Weights of a small GPT-style language model, trained from scratch on English Wikipedia: 14 layers, 665M tokens.
MLP neurons of a small language model. Each row is named by its layer, matrix (gate and up: input weights) and neuron, and shows model dimensions 0-159. Each number is 128 + 24 x the weight over its row's rms, rounded and kept within 0 to 255. Numbers have three digits each. A neuron's up and down rows have the sign that makes its largest values positive.
After each neuron's rows is what it responds to, as a language model described it from the Wikipedia text at the highest values.

L6.gate511:132135100125173139131087124132150118132121097088147129145163127082156112138143136115117128132102143124128105166127132138093104085091125081138158105114125189135135102143110121144141116114129126121120135094157131088154093130140125105133134138136136143154132134130130103107100082142139140164144140113130121115157095083129160135126131141113132143125135119089181160147120185166162159118187102120139167118105156142084086148133139111080147084131121115122113115152125119127093130102119091
L6.up511:137140078121136093106135102129109113116126144108137138145116162106149106142121118142161151144111094133121180130125189177129109100149148122156124148151118148148114132144143130119144168123112099076118106145121109124156173151114166136111115164118134119133079133129126103153133143104187175151129128164135121123129177109104115095132109096148111135124096122121122115110070121085144109119141125145136119149105141152134171148128151152146126147089160140112131129106140161170120134149119152
Responds to: Early word-piece fragments

L6.gate305:131150154093169137097131116107138138193099171127156156150128153125140122116105143162147137139108131133137105156137172138145116125091109142119108122130122127117085125142120123107120079099162141161113130139091104152101151158150135118146085097180105131128128108142133148141117155099153148079127180135139109124088119118090156121156130152087109104133114162156178162138104134160105146149126141130121094104128130109141093101131141136136114153135126070159130115130147153138095158104135140
L6.up305:155149144096136118081111155092103120135111132103147106167120146135112164151147140150117152151129099092130076086110129132103086141118141104151139139099073136135114141147098102168107097093168106111159148103114128169132129125138102136145114139125119075140099137130167102117117122120118132081099182145097145165076081162159135097129118131151086157166115126118075111137137107147101150121134136100146101163180149100137140116170169086109163121122143091137110137129101137103184140163107102
Responds to: Word-piece continuations

L6.gate313:163125122134140107166099149116131168140157095108169124187088091134100138137138109150152084134126124102100099095120111091090126130158125112175139107174181147216116094129154118145126086154120152110147114089122157152117169150128147129076129121107084136150163112159154141158083112108145129115149162136115206124129144143107149145114098128130129134118126136187116104146146142160146135111156145130153104121113097124133180117077136082129147127143127173147148153100135114095138158156114109
L6.up313:098091138073133146114137109121121136147126130152163146136133121121107146121131104118074086119116145149161102120112120173151147133183082138081117111079122136149120162115129098157152145086139092108140144080116130131133129124110099095068176093092136107131100132113111135173107156148117148111139163123094150118124118079134111120149102109145143126144161115164166134066154180159105151140160114116138108123109124147115118157168129135092123114136145115143099137175181117125147103071136148
Responds to: Quantity "of" and suffixes

L6.gate138:128154138144079118146169074193106115133149143117153124116133113123119117149183138082095091104107117136117126108110119099111114129128129111120158104127136127130057151127129117125130116152108124115105123138108142126177151096120138136162120124136131137141152105122131141049124129117101133129105147117156088133157110125114130158136071077130150116139080133171150126088127115144123129123148139118117065137106106104141172112131146068114118148145143173125163172128120124154127140104115116
L6.up138:121136081116133138121131095175132138121169131107157106147107160112126113157161134110135152092109130136104131121108099111112138113153115150142123149108142141119170107135137110084099161156090117149101086073105086129160153072117143130144115136158152134149146115111109155129156163137147122142131102097131112129137163165117143091150081108114149093134118141126096155144169122118114151100129122151124131161129108133098146135114115142096109146127122133160177109132134103160146113107171146
Responds to: Mid-word subword fragments

L11.gate436:136114145124099087147120107152163116159126147160145165151170119116150113091098127130132121118151134147115121116111128107083153126120115150129127146124092138122155131151120161175120184131138087143115166107112121099084115093110128154120140169142092128115150113150138112123152098144151113106118104157121117196119131124129094119139117127122144175111173134137143154075134118114159131107109123127148130118088135106093151129133123119146146104142127081148166136181140090122147139124115168
L11.up436:094160130129121114163134070104109141122091154110142115156138122175137120121171141103127120130154139098145145110102160102102172104146098115096112154090145142151151156101111111149133119131111157125148169150120084119131122109137089160107103154097074119143162151084129146148097159130118111114110170149132163117095149133122138165120120120084166115124153142128093097148154126182144164107129126129075142150097094122119114112147089106084110169150131100133133105140123105155102134132106105
Responds to: Determiner before ordinal rank

L8.gate396:141157152142176142177131144132152115096153128110149115191154106157093104143096126118166143105120130125141085122111111105137156099138124163136096150117150128131152142096111153119102114117110137181168132144089108111150137114126122137169126148086116139124126083097125134140139138145116126106120132186138160128125091129154123145160170129183152136148118094111177162110129148122156170117107135081141095110130121092089128185127139120135114174203151135141139131123096101141131112155095114
L8.up396:113156107144135121135092132141118153146144116094080149192106163133110141128141113168145124160136157081133110078127116131139116153112164130145144144128128117181107143133154132147108126128154154133198105122113129125155167138137106108142137113122135107148137124073100129147151123122146128150162110137107104109134099097113177092103117149123144072122084158154125160115096114159102131116155162122118096112138098063123105147093111139120139144095118122145112148135145110111118133124139114
Responds to: End of proper names

L6.gate124:084143103098143097115158156150133127103156141127126121169131171088119182119106134118168136123123196154113161154142142165118151112095101129144132169090137149119141120185121145128110132113105091147145120138146120137127121142129124064155101145163069168163114141120137174146096115131095153119117151153088123119114113157114125134103144079180153173101108131157163132154156118120133146136141083134077139096145103114107155136124154170151137155106135085133143176151116105120144154138155162
L6.up124:128127159119145118103166117129140152120139143131147145164189148091112143122123133132128124167119136159085110137124095139111099111074130120123115174136129136178127166152126119116129118118162143116140104106125125131112102131126115096172111158187114154181127148135131132161078116112099123132101168132075161166143122120130133110157154116140185155148128138171122131163149143119099151100142079129132173090146108107129153132116142121116107148103121142140161127144120092104159113123144147
Responds to: Surname final pieces

L11.gate226:140139149090131122142153131134155138120168144102085163140148099105132178154147109103166151153125177120104123123155102081070114100113074166103149156070123109093149093148134128116054100164154110112143120148119111142147113128186151115153129119127133112144144130139140164119157106123101103145094146179141100159104145142126115136119122107101169148106114108126127132170119140182108154145155107148109114143125129081137147142137130157108084135114114148098134106142168132108133121151141116
L11.up226:097153167107101161149127094125163170090098093081128134124131139119110130173150151110157124150134151133135143118167130178136118136103066096162149142141142160130120125160132152115130124117147117116161119115098135095100095147071170073157122139203118179133113126106127120099076124143096153095096138110085134108148149114116103148146145104140132111153091138149131106137134151153143146144104109111105117149124127110105125171102116130115102161122159152119114092123140088079112114122118147
Responds to: Surname word pieces

L6.gate427:141091099116153129105100133161172127124157116122142144117132131101110115080140164115135137172139142097130105159106148100125122154141151131131110127128138163140110087133139106144123111130147090105158131142130117118156126121126144140134108112139133128161146125129066139159157153076104097171146121141120118129138104158069140152164129102128083116164138072133139175135140150121127146160125125129118104168125128110127118143082127098167155152135110151206133132098162127108123130150094164
L6.up427:113135090141108150171097115127157105097120160119110135138119183126145116118101093088109123164103151176130158132176150099103130125136105140100161110143112110153142113155123144129119120092135164123124139116140126148164131147139115129100119135157174119111161145114144144135137134126150112091115121142140155133113120083100158152140083142135149142106109099160067155106117138123141143133099105112096147135100109161139106144055088150119113130147115149146133112135118099139099146117153150
Responds to: Word-final subword pieces

L11.gate310:116172145132105104095123120144144188115107171116103143133064119140131086091132117133123137096145097130130099138093142115090102136147123118115108104137143093130091115170142131088077150176149113160086143122112135110146101128139149192117120130086196140109102147144161083130129096140107169128116146157111126144123139146141154121140178134094152122121120119145138150127105136139152127158125120110134143142114115119120133152081166159143104131061135083146134161128118117124129129117135155
L11.up310:104146107112181128109133127162106129133113125166138115145079110075118147093164120120118172125165151137134162114156134134101128125126111165117131090117173128141145110106111115101125147113136137148107122141145129082165135114155091177076124128151116154112127073148138126148161120162094157131123143172089082149131163145111135154181156106125136130178142158128137096164153139103109125141107101179130105138105128088129126110111093116069108168087138128112083135117143103118062118132117097
Responds to: Abstract noun endings

L11.gate20:076167109143141149143152135139138125147111145142135113116121156126158158117124090132129103140151133119132083125129136141129128149151107142145152122108149134075105115151128122127121138122105120136142112141103166126141132128148109127096179096146113119142149134131143115130110150128126129130152119119099112158122144129158161156161147095155083163139118120128172138131136146081159118127141161152105140135119130128161148161136129151131097125176107090096111155135133165152152096129146119
L11.up20:137142150103137155112155085130158166103121136106124158121139141121145106111134144066142086144118088137103113123148082120105102086106135163176160128150149125089104117112097152112143120124139131185131116174128043121151117118143146125093153150115088118147110109110126170161133119130108134142127094124122123167137128122117124138145151136102122120109134118147130137079126152103086147149167108164129101106106121122139136149120095074120086140163087117134118149173137146103162153148165138
Responds to: Word starts and list dashes

L6.gate444:099101154103154120140135104118177101186164108095103151117145139113148126098130131130104073136133144137087142147087118118112144120122173135104101163140104121093148142110132062130114157120164081132124112143146121134089135158090117116125104136139109157199100095120141101130114140157151160127150113126100124124152126110121107193136082113122135118125111124152138180105149117138141113164142113124102123163091105118102156100126159153108142141141088151144146136125121129115119132116103126
L6.up444:158120114154162128115149162145124155093127102112117144119170150059143150084099127129148158158104123134108126097105126140132132096127143139157148131130126111176117097123082123149125139178161111180122090154125126147123166139121100081114109134115117136123139066111125079157160123107072112097129143138110176118106111124166112122138110163127136106158095124128141173133143154100098131156120113125108127098116099120195151168161140094104156149090114117114127114127169165127132107105088130
Responds to: Proper-name word pieces

L8.gate595:109112148139084102121123106066135124167108149132139151089137172121115189134129161121136139128132125116117147096155126144156097144121100110141109115115094135106149124104156141121135120092159140215131119126119170149123140134131119175119100111102151133129122122133093136126149125100155141103179150148091150136166125121099138144156099133080127150139116105105152108143082087128143126081068190119146132133106130149101150115130149109121097109148146109110120153130141116151161119152165116
L8.up595:095153178136112118128099108157133138134133163122078147139115080146121179134134138148117145125162138141130093133129136139108119116178110136156116139118131100138140113162127090167157130140093128125114142131133142103106105127121131114112120098116112144152153143114133111106111120148101149081094106118150158112110122075078133156117102079130127137149119113156110144192092077120183125104108164103125143135090156145162144145146123132142105125140111150119113111137104113121138155119117053
Responds to: Early word fragments

L8.gate183:123186124122159125113128145157129159128124145084144130133145142104114099125106155119135173194134130147117159132158142144114117139112118157121099112119155161100109102150136159130153145122114122163154112127117141151139154118165149086127151132121155122123180081111128106124158155149111177136152158079146116083150107102134123084139138150152146159154098124125152142129113163144134117110137081175158132124148110075139144078126109113120160146153124123127139131129167120141125162108105113
L8.up183:159159129096082156115124085154106135129152127139089112151121114104105172093157133071149139133128129131130099145120130091145163140128107140131182098129117118112110102148123144125145128122132124152112126101125123151153143118095147108083102096151114126149110139141091154112167118137120195146167118133121109142161170141106174140140118127181095119100113104084097078146104128170095106190105113191097142101130171131114155155133120149166145120123138143111167125107120136106097114125123158
Responds to: Word-final suffix pieces

L11.gate11:129116142134128149159130132090118146147163109099150139096134163172117140111119128156150127126102161163138149118144155156132138170151118143099051161114118101144127108143093177131115124136147102110115115105121135124172137113134164135143128098167110156114149143088112122170150150146111129115065160094094131108129115123092075136161155134155123137125123131130141096145143090147143176177105103103128149133124164097115144151128137117143099135172104125144103156090142104149158099111121134
L11.up11:137110110116118161115159112140165121110101161113128148143147134194123146140139107149142149175135167121136135116147166118111105096107120135117144128120149120085062100087101112115089176150145117139111098136147163171142092117103109115141143134138144133088133107113097115132131112100106145112121165107090119176125166105135141135158145131133145077155148100101087118104120072113104143139097123090122136097165142135146103161094141143081120137136102154129129159107136170114122111103112114
Responds to: Foreign-word final pieces